Weights of a small transformer language model.
Architecture: LayerNorm before each block, rotary positions, biases, untied embeddings, attention and MLP in parallel.
MLP neurons of a small language model. Each row is named by its layer, matrix (up: input weights) and neuron, and shows model dimensions 0-159. Each number is 128 + 24 x the weight over its row's rms, rounded and kept within 0 to 255. Numbers have three digits each.
After each neuron's rows, "fires on" lists the tokens most often at its 100 highest values on Wikipedia text that the model never trained on.

L11.up583:182140125090112106114088094137161112142128144101173148165125131142121116096143125148108125097108141112124111147142159113161112148100156132115158114099119142079135126101106135125129093108133160147121155141108121133154108137152080116105088116127107088166122120102148166111110151154135134114117130156137154116129189146122140162137151120118099116117116150158095123159117144120100138185128177092133110135176129094162119114113165147116125177120142131127114165107063162126076115101148118
fires on: "r", "ol", "ig", " dr", "oc"

L2.up86:162160135103152094114099131122150116108140132117163164138104115117076112143111144069117177090148132110141161124135109137149138145134137089111114131139153090122099130125097127091123104118138135104102149127143147117146107118103160102127115146182142143107159068145149144125148098133133161099125088171157121081111138148122070120125170113139115140118141116103168156156140090099079169129121096129164113104153152096155120163167130127169128164152128129142163140132098147135120145118130116
fires on: " is", " was", "\n", "ms", ":"

L11.up485:165151145134181156163112080120124116122123109138139124095165114146126132111104143126160109124123155134117087103126153138143189136093094092146098129100163137134119145151124146167125141109085132103128127114094095133081130111091106119140165098158147079130130112110133060144170098133124095100103103139150134131137176097186137149144130104128125131131129130137151128126093126097145101108115144141140117100116158140132136140099135135153087115100114154081104136135101152119060134137126158
fires on: "ed", "led", "ing", " century", "ade", "ive"

L10.up395:179116145147171150122117114115158132134144116085111110113126143140104116141156117103149137073149126131117155133127139142143138130146085120137154089127115129092100155118095134101127143115103081140130153089113092109134121103137171137151125098143179163128140080116132136120148073136137131098117132179127132145118144161168102142132185098148156114097163110143143167152129125127131109055169106126168136118158151140079091117110163122144075152125130130108114117107171129136136115122132116
fires on: "um", "'", " century", " Award"

L5.up89:103137095130116173127135074184140139149171099109130108140151112131131168102137122065123130160152155111160150099164154124101147171102140077153135149115115141142141105124101129107123135113130113110102149129116085135090136172110093109132114116109089149080115142153106127102186117136130124147141090146121096149172137084139130124143155101146109094110156158129109121134106117142140122097126135149128138106102139135077144139112148152125108134149156123116102188123085141179112132132112115
fires on: " in", " during", " known", "ish", " st", "ebsite"

L10.up132:121140097127118124144139111127129131160167154112110112079100147134132069117141155098113114148214138107137122125118138115174133143118156113132115127111136116126173164181125148131133097092166149121133146113112088112116154109140096098100126132141143118124140094142175123161132140155153105067143100105152116151164129166131069106138107105124092132091123138124095107144181142132111123116079140102137116144113130155152155138116129119135147150153145170129162116144133116136124098071094122
fires on: "it", "an", "ru", "e", "ab", "ed"

L11.up565:123106106099123135138142093164120094171127143125123163107149152115127107074155166126145143132181181097112130097133165132077112118118121136151103109156187098166129124094145162128098150151111131084145144133100102107153102166088146116085044117138110097129134113102142092144169103152169147111106147130122161144114146128135098114136159115128122110125125100105117148141123107115118117112124127140157118148113152106092101152130149147140115164144123145099133105151124159137112123144141172
fires on: "P", " Ch", "G", "Ch", " ch"

L10.up64:155134161101100091152135110160108115148137141140154135081140151108132123112162121132131094109109120131124149128151147181152126171128083137109089096083109137117118147153096168109122126101098128173118147162108111126126118122155098081142146130143146148130108032127117122138152156166145133120078105112143093121117096154122108158140162134088101152130119144139131118144149130112130152098144153140168130116154134134153087131117100107122155125142172139114162171133090175144097128124135112
fires on: "em", "–", ".", "le", "-", ")."

L5.up622:122142135093099107124121125100177099081143134136182155139124117099114145102132126078132110110095132120104150125113112136128122129126125104145142118134141091139143153099109102093116111142126147136106110130156133121144150136098178104138129111165149169093189142135105159140122118116159132121162123129134099111129126148170066102133170106142104111129153159090116148175135115128112132124112086103099146134158159150170171170122153123150132167135138115116203138106129076147129139126100096
fires on: "'s", " be", ":", " a", " of", " often"

L4.up571:118139124132128134103099121129107104108175150107126164129139138094126136148113162117145175143132135105124105157083169088104110121150076085131111120153156107155106146090046155120097139128145128146103128146110083141165127125118137105104138127166130113146140132130127139129119146113145122116122115151114087116173133151160075135129122130112121159123161094083158146139118128130098171148155125133124146093152154136092134133121131100159112112171126162088145204157100137157142122107152122
fires on: "0", "1", "2", "3", "ology"

L10.up312:170168133147101135124071131100091093139127129122133116162102120115166148158087144078156171143145109144139149112086109155142100162134124116133124090099114087111150153161121083084117147120125119139121107140118112123151135139174133133134117110149088136118088114123135118139139149134111135134083108196121132111147125137143113146136114119100117134133124135158186138199126112156110081131122126124088109131128148140090206126125196104150131126147139144126130121127127112131118114128114109
fires on: "n", "r", "c", "g", "il", "e"

L9.up200:126125115088153171117071103144155120120154099135168148158159107128141077142101120116154168158132166147150162129119116176106138143122113114120088088127131112121155168106111142115096116128118129123144104114114100161147118141098122125116088096127164120151152095196140156118131161137154137111124132137130109132087179141099084126075135166136143112107131148127130137119131137106116072114165106123159139098121145124117172128145136149122147145119131074143167111125106102140126164111136082
fires on: ",", " as", " or", " not", " A", "n"

L2.up178:103137135145133146132143062112136112134129126118111115133133129122139131176130151118069132135127150120146152137153163152117111174097100101087156124177142106113111136106134128130139110100097148157119121140109144135142092140150145113096119080164151124094185120115147066135153132151121146136104126147109134144147167133144135141107125151113102116116168078177095173141147104171106103149147146096094096163083165119107089158148134112118107152155128076116146110122119132139112156109108113
fires on: "re", " dep", " re", " num", " At", "===="

L10.up550:213131142073147165140113113126153100089207121121158142135095147112138115160141152111153155141076142123134137126097125146162122120096116094139100119090149107130140120151112156108116102125136141102136120201106136089129120106134130102095149127148145156111130061123099133121144101153149127088100085139163118131102141158115129152164156121147137120108157123141150131135142132125134088096146110133130135112160150110100111126110114140158108116119148140145131150122124143121073093142136150
fires on: "-", "p", "ical", "op", ").", " comp"

L9.up192:138120122102118114129118093111077119135153110160117144124097133102115161099113126132141129115104148143093127126133121133167146134119152134113101074122095149125114133105119139075162151145151072140102099152151161140106115104161127134115142119203177142110109127109105136188113119091118102106120123119122111083118110120152106165160152135120100143115156165114123149187131121167136120106127079169176117109144132148122140112111138111128115119154134118142197146118094145139113123158105084
fires on: "er", "4", "al", "3", " D", "5"

L3.up159:151132115107127132114134123137109101126159110127160128094167142142111152090115138142106108137143169136137126098147145164148130120102095119145141101154151087111116101112100179109151127143125096153053104141128139159139107135147105086088150155161171129104164125148113162129129121114105103111114101147131095068122159111142100104114121112152109132094103167160129128135155136171116113116153089157182149144160126164140139091095118129162096182118124161147160138135110138123117138102159138
fires on: "ing", "'s", "ious", "ed", " the"

L5.up366:083104135132123161143153111091058086121181140119138117105117114135139117115119129096089101132128149138118177161155163156125116134131142104161100148137170134140149120129139135114109155155162156109124111152091111116149122129113171123098133150157104119156117133161133107137120135124095169165115079101093134105112158098097130149125110133137158128092144104141108158147139163138131128100137126090164109171138134104144170121112125117114129154139106063112132116172090119183157114136107102
fires on: " the", " A", "ing", "c", "ew", "==="

L9.up381:160152127116118146143110133152117078132156155076179108098116161132115117113138159148145098143135134106146154132145080122153142164125120105131128103147173112114110155189100127092093163119123129101056119107130168136193128111145146146113093149151156105111117121124129124124170126112161104136083091148077125093167162120123127132101160109143088123141123136142150099104123152109117145153134137112128118134167137122128122130122152101145094149133159153070129128103125099108145124141148110
fires on: " and", "id", "/", "I", " to"

L3.up116:108153135119145164150131094089149110147166098123153133136093126159117097070144176135082087106129142094161180152110161144107117137121135111140097125120114127169107142150139059113106152122095122147110152108110110188089073146124140070121114119144138083107131136151130159092142143125137148135136088117169122103163151121146130119145117173112100133108158103148126132121142124124139156135110146149163087107115141096159144126142139128124129145156143107121122130147111120166147128092107107
fires on: " |", " which", " no", "v", " 14", " 13"

L3.up509:135161092135111154103124125132120133156153104135115183127106145119103115162138116118124070113120143113126156116111131166161148170161123079087124133182141105125123120101115146121142122126077141158077141177135134119126126111142149111118137161166163111144162135142120138128148136101135090084106109127140090067125135093131100097128121134163114127088127126125118156132157161144111111134130130114172189105141127171155127077109108083177125157149144139133146114133105101116130162108119133
fires on: "ack", "ed", "ike", "'s", "ake", "ad"

L9.up565:156154103124121100148128154100127063117104086086191135093160139101117153161099115126110156124121134113100131132122081087170099123124174146126133143143143090132126112095132109100127120107173125135108140162107159145105133124087119098160099139186115178123163116162104155151126152116121143154131117132129119119121098120169114064121149145112110112120158108098117127098141112122081154144148106097099104115134165107155127152138167147103141146140148135146140137101143157142106141108136113
fires on: " (", " |", "\n", "ing", " of", ":"

L2.up551:153195176143152157162125093123129112142138163107117117150118101148108090150134144120122120094112130097132150166165123142121087162120120095118135123151139138160142139128121120105096104131147114102169097123140100138117088146153112159100114129137124150147152104150125056129165107125106133158116127131107103146169139125136118150087152195160085108100131137147132151135146102115104104120112192090151112161098155146135113125143140105130129136145132107118071142100154137153092110100130112
fires on: "===", " between", " all"

L8.up402:100125092139126121113102058128143116123166093100119164131127148099142134139142171122130148138125152119133164113153156152141147148146104085111165097148100148122100120158079102131144145115128119103116156130093149194134090158156126094098118076140154094147102078132169109124140133137108107094143139131119127105113131116146110119094128147111150138133149147127118140173142136123097120103116104169126141143162172121097142152128119105119142155124106105126136114124079081146128200131156118
fires on: ",", " v", " elect", " to", "C", ":"

L3.up272:160129152088148181165159115138105111142164119143143127109149103120128140093118119086125157136106184117120138156115114145104146150120121077117154160118167134131127146135122112127118145091127146114086123113159073149094090124091118103145141131131173090115137127170157124147150130144156110096116079097120126117140149101158105109091166107130121099124124117153144127099142125106134160125137171123154134102174145129141136106093123132141091128129133132101113191137073114177164095105130122
fires on: "ing", "ed", "ian"

L11.up594:169175129128133174133128104116117131097145117094147113155148077182134087139127123135077109128146147091138174172215118108130134103092115093133131111138113140137165127129114131132131147101123078152137177180113121104097051131126125154149153092158143149128154108174132129126151126113137111133153088131150103114153123107130143108120133171121115105076163100157127109136115116130156144120108119140108133112116156136122147113145145148102129127102102113102121105108134132131120108133121108
fires on: " |", "+", "en", " no", "very"

L2.up275:160188130116126131122159140137098129121158135095123148166111100124151129130122133087134154133114151111122153149111099141166133111177124130138150110168120090169102156088102102110146100105114132107171113168114119130151162116100153123114130161153158138122130121165155147091133112129164098120120107109071117105111120142144071103157133154123077133105129120125106145117109088095089157142113159102111132111166136095092145112136136136153144113150118134126146154192107108172141106127101090
fires on: " C", "==", "B", "P", " Lab", " Met"

L3.up449:135142110152142089077157115125149109114136114086110166100129106124128183121134190122134144135136152128124152149111155123124168120153151086148119041122105144119106111140102136128148107122148097120104158163131140158085142125134124097105174099157127122123146128154118171117111150121122128109112142132168113077116110144142078116130152123131114176129115160113138154166122119149072127117137120175148165124138161104130135088109138112124132142161104135151138137142153110093114140105121070
fires on: "3", "4", "5", "7", "2"

L11.up59:113154134144149115155100126187094107152185136104141119071122105136119150135123133117113117125152136093132113162099123141096126151111101089141117106091145120071135131172121091110140125121184130143101107131097124105139102102116127103129118136108181104156158123183141099167151114136101143097139139103127169118137117128125103095166144136124099108110135159122118138177143138157101148136117143145142125104099141152130195085098120102169166135127161147131120123127140112174131091116142128
fires on: " an", "ing", "ed", "y", "ron", "e"

L4.up602:105147159147133130154105104136110086120141136110163171129130147100125085147110154118130126127133134083147124148116166107098151158164102086131085116163188121149092153073095144123103138109132134105090124146088098154125079150095136073113114119162150118122156144123154138166107137122098159107096134140116134138125155130156095118133124145107140143121155090110109146147104117135104143087120118146148106105138146127097169154109152108141132137142132134077156153151108111177120100089142093
fires on: "20", "1", "200", "2"

L2.up390:131119100110130138088141114133116094105186167120133117093091100134089172103106118117125146157107163109140135162121150160119163151136079115131168138130114143165114120127104137104177155136128143125083122111100131147118111114126133110089159102145133180122098143153134124096114150101130136124092077110095132089170139109129078109138140126129079147105119118132134143155112120154080158120142155104123168159129141158144147130143110124131103163152165171157148102129128113161133173084133122
fires on: " they", "==", " record", " Country", " arch", "born"

L5.up618:132126147085145141168147107162139076160170133122147126142109085106142131113119131111120137134158185070144124153117162124097123141098086098119105111147143111146114137118134101110106137117135137153125154096111138164116117100124121140097090089141100127161144148199114097091109142123113146128098093094133151120123143146152130172134135161152104122109150114161173117155140125116119103115149156154162120120157146069146131133115129119152177146172096109111158131124125108162162113127108091
fires on: " to", " that", "ing", "\n", ":", " also"

L11.up257:128112134137144099155071110152130088136144135133160115094134082129135130082130107104132161118168174103140154123133137142107120155100103081126129121152117102123131109130126150112104130112122124168125105140106147137119139175101140162128101117107146160135149131185143091072109127142112134150123107112108122119131175120094080154121137138185136063090146143116141133160138124145121130154092171122129128093145141089120124123147141121121131117150163099177137114080143123119159182136162099
fires on: ",", ":"

L2.up152:131143123129101128126158086114120111107159133081146156152080120130111111133125152116121156125115163101132126145126118196160140136086095135139155136162125078138118177116135139108169150146127138143141122137108123146130131122103125136071121143147163133160120111159164110084113152153151105133124087114083117124160147102118096126071136158103102116104179097130125153141132093149111144129134165097104109118135135119090164165125108115182082119186141127106159115122122122152132161137138133
fires on: "==", " Sw", "°"

L11.up354:100162152094168095124129102101173110180106144126100140149121148158120101107151130157060123152139123104153123140152147120101134132088136146135115109194155135109102163128108103129102115082114116094164145132122133111104131111161102163117155104148112097081141183151150119123144133136132131108134124117134114118122118162173115180088145115153129165099151139110152139135162105131122129122106099121182092108105149083134100133148139098121091158129133125143155092119136118138097126136099138
fires on: "o", "em", "he", "um", "al"

L13.up355:136128154104113161144091104124100073138167157109185129097137150120146117126139153112113177137156133136153176100150116151075149141107142070109134101154136090091127113124095149094135086125081111142140096136101147138131120165129139109107142109152142138102154083141107129143135129151137141089152136125100129136095139163108054118133149125163137129139076134128123145145140137136119138129124141142144145143192122110123136132104158078112162129130131142166138140111122152149120162139099091
fires on: ",", " the", " -", "'s", " –", " and"

L5.up9:149132122108141127171080078095154103129146195086157123106128132102110146119144167127112144114146179097118110147107115145135118118123119097128143128143140136152120121152121127123106114121141159139126120137110114135105157142123094115127119104155143138111099121205137101097118107106121179106050135135107103095159132147105134131147151151151148096123156156119131126122139108152139125126119178124176115135114143087120145131114178115127112101170132157157143129155121113141129173096095066
fires on: " |", "ted", " (", ":", "ained", "ised"

L8.up499:122133123091114118140100130146092082125123142119162104123142101155114095115153127081096132114149128136131149146135114129135177168133138077105132120125138125053155144180117133136112135147111154110115098132117152146089102139059182125180172119125135129119123134175163065095122121164114093138143104116120088142159156101108106159149150135146148106127108149130104114162123135142107153115131145146116162131145146145147120112165172118122134144143089157137134126096131137130116131096092152
fires on: ":", "ed", "et", "ate"

L5.up260:112194131133144138148118107120129126128098135111129115153133085104146127111126198114128118123085129133106149110120085115104135157164154145123096061091119136107125106131156086105110108178142140093156115153108112099145136147170162136083129093131086127150119106136128108148143119076152166134123086120111151143152152124149109159131123183097128124079155153124118142158118142116132159107129148183162121135144135079142128161120160122131138119161097135127108143147168132132130156126123126
fires on: " and", ",", " who"

L13.up338:127107146086154167149094090119100101130108167071161160143081120123124162111185096126087107114123144109102136114158139158120122141105136098119125114137147115064102148144125130118125165088126138104137139135163132123121125119124126142122127123184157138140106163124142136145124152149139133091129150131129185117173152110089132145089143168135160155117126110133172128153146154142115101112130141170173095107120144098106124135114172120119094113120096120126140129091142090119112103162087131
fires on: "im", "ul", "az", "um", "om", "al"

L3.up138:156163112130131125104115052128121127161150148119119154124091133153111157132111156133124153144106141110128156134143137149117120119112116126133148128159121102147102161131144112114149165114087145100089140139112137155082107120151110092088113126153120144147131134151128120094130140092118107133122059131082116120162105124114128112096141144133080112058153125167114131169139104146101132136143159118129097127142151106101157128132146138160116123196182133121167163131113099157110178092131104
fires on: "\n", "|", "=="

L4.up299:098163112173107093137179143137102138128143094087110134102095134156149148145132144116157159147131125069125153101131106114138113155117142104130156104146156118136123135107136146134113138139147078148119140161130152136150128083126136125102119072154118149137176098155131126153148137127113106110093146105127133141130134104132104149156117172127093146092116096171095166143137142091096153127106106124134093132133167127089168113103100092140116144188131150110076154137099075117154151121123130
fires on: "ing", " but", " App", " career", "ight", " sing"

L10.up262:128122115092132160145168113076112088124160149108125166160144139135135126166119168084145153120112144114105187178132064128146090178133106077118115065161125116087115158132141140076127142145097118116153136144100108127111081157155170144145127118137103156151172146145137115113123116115109157139079104151107123110135127125149105154112137142111129104112147145156134128176118112113129133127097103154143118119161147113144140114120177112107130125155115112106111152144123128142153137107122100
fires on: "c", "0", "r", "8", "5"

L13.up532:176101121156173140128113142106114084139141143140117145153120129127140112084139190128145158157166150112130133131151107148150118175128150141075105094100122113132129127089138119121116163105119131086086157087135103086149119077136117117127124129126136133099120123136153153113111182120124148125141087169146137110125124146140159112098099148166062115082173118167116152156148092116125098117102165109134148113104141119093126129138122123151139143136142144164122170110120115151131162167108134
fires on: " w", "n", " G", " R", " C", " author"

L8.up551:151092149133139124142129124120169099172155123121142130135155176127120132103123156109113156155138155137158101126101140107170082151074102155127098074087149132112142162105126136140122165104113127120109140138140089123138086124097103098111102089146125148094147115127120113144136135117145109120135130120118152109143139189156109150131161136115100134118178081163098153194153113144099124129131137136147146130139165111076107140095112089141146119131127118103115118088154155166160144095131161
fires on: " pr", " r", " camp", " R", " w", " gu"

L9.up490:125124165108105146166092122131122077158116091122148123110142118112107111103138141133122142152100177135131152141114181135141154127175128147121079126116127101154156130141142143132113140124149160111164130143139109134139124140138090097121117107137116103146121143125131147151107058155104136140082112128122141136146150067120125168090127128155133101119160140127094163142166122100132127129169076123142129140146135108113160105147175136126067113117068102145169085168091101153128129122100125
fires on: "ing", "ic", "ating", "est", " the", " C"

L2.up302:124123123124120147155104084114097108139179135151117161154060149145126108124074145119121158135132104114117137140141140176156126151142119093127136136148157137124096138116121140108144153119137128154083143092128091167130098128178125079099099133123145134142156143129133089116123159067141122131140106125114093157165158122107124151088152158103101121056136109127146143166134123172104148128143165110139094112125119136135139100107139142093115121177150145101129121134136162147098181139137111
fires on: "in", "===", "A", "\n", " f"

L2.up119:143173149152149165135121083137119080169143159086143166125110097147128130099147159120097133127170143132129114153127149154135134160086132150112096135126172124131130164101086157099129154092100133101135102164127070163113107111135156117112103152142128099126116112140130116112150126127147162106136141123072142106144161109142113143099136142135112116086145113108122144185128100137084107134147127105125109136135144104123115195153156112179123102138139107104143117129126144132072107129128077
fires on: " ch", " Ch", "Ch"

L3.up251:131157169124138130147134110133150109139125138099125101162097100128175127090128107132090164140096154131105125124097159180117126146138128137099139107092091151097116131124157104119108103130131123140137160098105100118087101130164132077128095137139116119130142110167146107136148104124134131147138122115106109121139147127132129181091183129101104117050145145176147135162116136089114144105129123162172116099156171105163115112129128129105141160182134164108107118095159116114158146120115089
fires on: " to", " and", " ne", " who", " which", "=="

L8.up105:122126179105156157181096132079110080125111130099147165148120122111110108163142156146097145125106169101125132108100145144136144145142132126090139101115092151133144165131106089111103124079086118100172095148117080107150126129167156130133138151135152161123122146157154115125112132108143147115132155147109101083100144125138098112110192156179121164131158153122123121161115111120122090139137138147126134094113137097106124123147166118122101141146121103083138129134111142135082102121172146
fires on: " de", "oc", " ", " b", " s", "-"

L11.up431:133134184120121089116077079102137124091157136147132161155105096124132109159181159133129200130088141111113145102133112133111102139143102123085094114148102136079110115116092121143139146134094118144128132135100086201129117140128172114113118140114128085116105115110124137110153107129091158132134125155130163125135121162140126170125165130131139133143128169137102155192126112109122128101138093148108113122147128136125114142160137134100067132119106158150112145142104146134104161123134155
fires on: ",", " m", " t", "C", "m"

L8.up246:119165113125136091132143095158113116137146113159138159162085137097171120150150140125140158133090113154127110129115104135114112162151116134087103146111125119063067077102127136122127101162099151115102153116113116137106074153104102128100098091165113139137152092160108139103131156109136147147140123142152133125165127135114144153148124151152112129078156147145100154162139124120077107134126096128112138092168140121133129090165117097153148146160144126146169157114095115138153183126121119
fires on: "===", "==", "\n"

L13.up554:187125144101112165139077101098176148165174105133162091149149103123120090134135127080107125115127111101118112163138139103183130125093090144123164112099114134127156141112094088147105145101114103096106164164150121108136116141111136135121119111130149120147119088138157134151125135139140081107093114130135137103130165114097114141097149115183121090117116162165120114152152147116113117157118154109125116123153157142084137145114165093123132130105116154130126141115109096198127127136158147
fires on: "ol", "oc", "id", "p", "ip", "ac"

L2.up297:152155124128120105138127156154097121122169132099127171142097105160118110098147134132139152144116169105119113167108104149113101124107079081143154124156183063156149153114117138126123130126130097139085128145096105148129092111102128103136120099154158139117126128117147141157116175080145133102110130127098105146195105117103110133143137126134102135094149113137115132154122131138114136090160146142144140099150128184081101159112102112154137127163135146128180147157163091141094150111113108
fires on: "==", "1", "inal", "ian", "3", "ound"

L9.up15:154121123116132172096161075137117121144161151153095140121114118123099135155149152129147145128092108091124115167165117153093112138120111134114115104134111126123127177169129127114117144163095110113126167162094109134131103150117122146113119145123105123142140101144140103082117139088125120115118123132077130131155154159106129140134154167149121135067178129127108142161175104109133082127125165142139096158153112104096182176115160106155128146178103142099136118159139127175112164105112128
fires on: ".", "\n", "|", "-", ".\""

L3.up424:130138102153132116111138152118113116128163115075123092136128105158108131108156139116108170138114146114155096126160118145156124204108122150157151123180099121079156150130099153134143148112160110154102154141133110157147149125144154160120095087160138156110142135178139110127107149086101127140098140111092080114129126084138112116117154159160073163083156125147120132172150112094094153096139140125125152127154146131102161146096133111138108154149121116144127142104169113143104115122104137
fires on: " the", "\n", " Cup", "'s", " League", "=="

L11.up508:145116111186166141119119124137108109155149127117137148079096126152109164145129132143130146095119120140137106170178137144154113129151124114112132129160139119127097117086106135170110137134097093138097191148157106146110100153150137171091125116135148115106113139123142125137084150073122136127170075089130157063130107114152101098116150131091077118134135142171128131166160135126113127155131175105113080128118145091090125141114123137140117161127142117151141125158124129125110106168105134
fires on: "ld", " G", "ter", "ick", "enn", "ad"

L2.up207:166159190132146151143137094132144090119116165095135122129110113141165096102162139119087112085116164128096165153151122119144140150142120138116128113107143103139088138127095139092130160104133089075165145124115092127124098105129136170135132127140137125132128126178140087141109108127115154131139137121103106131129158124119107160116161172153119145089152132143132161162131096071091117126096163101175144111131169102127100116147175091158136136172129159103101129113131155140098114127125115
fires on: "==", "===", " =="

L2.up344:127173104137123144149117121082107079115130129106132160151097162129158141151078108127120165134135141121149089157152155128158116162118130083156142123188173082125126151102120104102129136117138132155127126144127084140107123120120128102118110124120179137141155122131139112116139150074137141143150071158154171111148139140125109101104132162117087119110154105152176114175133133122101108130124128120126139091111174084074141130134139106179126134163121123089145128123152127145099132139161106
fires on: "c", "g", "y", "O", "k"

L9.up202:124124130137128076120139152116121123145160118134103154094147115137052137116113135133141156163101129111153139140139142105158099183156116107157100112171110105092199128130093129138127119114094103117103127155151155148150150121099137130168075094142133111103105076143126117151127134088119161118092137122153115148156121112136085126128142101125125172138158124152146129178141135111107148099158091124141127129128148139079179111162146116122120123157129077130140147102130135115127158103100099
fires on: "'s", " p", " Con", "s", " Ch", " Cup"

L2.up76:169171175144112148151129061140127123172116178105104114105131138164129105083135129122103157125103149144097109130164139147123130143121107129125113113117138122121089142119135111092129154108099134112160148139153083154130052126143133133135121118141126114147141070122163120144141108137143129135089125163106115151165157135147125167103165134098099140093135120129163128167145082113109123133111138141184111145113147119132140090141158125102142132157133140103082153107129170095103143098087144
fires on: "\n", "===", " Dr", " arch", " dr", " Ph"

L9.up629:148156141102146173133156109125156140117144128106114091146164112103141135139110127151118128137122149129140133105139113142129117162117157145104141115129082144139074115119133101106085152112118095104135137152107123114158131106141128095091108096134131114112127137132195086131139155118107136101100119197099167127122098134131102153135130127081098151120148104148152167133178121121084147116157120175153129086103189123164113142127135096142160087108085147115146142119081145149130141153148099
fires on: " s", " life", " ex", "ities", "ism", "ures"

L2.up71:150150179137146173125140065132143097133106130117142150152114121149154098124146138120085137090119174126118144131121133115118125155108117147094130118113133102145110135114124140077131159112117117089151142140107089138111100106126152114108120105155149145151149129198173099141101104105126148140126133137083105116105149110103092161098148170137109160089164123132140149156124091077108124110099139154168135120135180101111128147150181083174121141167133136113131147105135149125093146129122115
fires on: "==", " =="

L5.up588:146115168126123148108096143073091114145138112061120136117113096160150148094126199132072162145146156082145120119124105105131150140134145076159133121082103136113093147139074121142114148145119155107139159166101131133122121137103134127131082120107128099108137092140188102112137134143143167094135105153135125108109160145143119152134119177105116123142147127122133174113145148091144177126108112113141136121114136095127136152154147131118113113114132139133098101143080121158135118170119134
fires on: " |", ";", ":", " album"

L2.up185:179159171146157135123162089135145095130126158095116114107117111142159144101151139130105112080112158133098173175166111108134151146119150141103128102104133094111086130119098126095169162117142112081161149116120096117123125123144118140126140132153114112123127107195150119121118105109122136139110148140121101133123132122105112156133150157179093144076136116151135152174138113077106125130106138100167139111144178099154119108132166104146118129191117155121102122108134146143114104095102116
fires on: "===", "==", " ==="

L10.up145:147152110102086177098121122130136120095116133100125121142152116103115142144104135062135161094123119109143126163107090187124121141106085096108103135097138086097139110171113122095122100109129128161079147126123117128136078147144080093128109155133139139141157116167127136131138158130122136099104133128130106089165148140105122129152147118098119145114195108115168112175150119087106124128116170128087120117121160141115141160124160132133130149159130140101164171115147140130123162170137118
fires on: ".", " is", " was", "r", "e", "l"

L11.up624:154152108133141126118148132109127105132144142091082099100131123155125121108142123088134107122170138109112155176072103135130121139132076111130128123073154122126127124190100127104159155133175124176126127145104140127112152132129077107127084072119107148134097069130138119142160121114116166122106104126149141114166131135156112148162130129126080123138100130100103127144144096151143089174126121125096130109177136157143146123152137140141121130151144168106118141095166121169103179131122139
fires on: "y", "op", "it", "ed", "tt", "led"

L5.up65:140179125094115169129129122136139097118149123112123118137151075126155129110144141088101115119099173119150084176139149097134112117133088089110146145158178116149109109112146164095120105124087126073120172168079181125113103145096131141090150100134125156143120125153115113093139147088135165119112146078115149150119129147142120121137100133115118149122135133146143142135115146099132121154163172108147144135164164096108088119108124092129121144152112140107138183157121129131127132116157094
fires on: ":", "ased", " Comp", " comp", "ed", "ted"

L2.up479:144173116146139176157105072124117116132142163106132149125096114115144102149142141102120140089103112135128115159140150145140175163127119155136133141137162144156106157087107110128108164118121134132146110127094086120100129142097138159108114089147150119140130115119134043158162147163132127105119127149109100139151168139170127162112149153099119106122134079131127182122118112092116106112087148092136108153107175132114121150131129091135125125162139118082083183119108147147121119142132128
fires on: " number", "==", " election", "===", "°"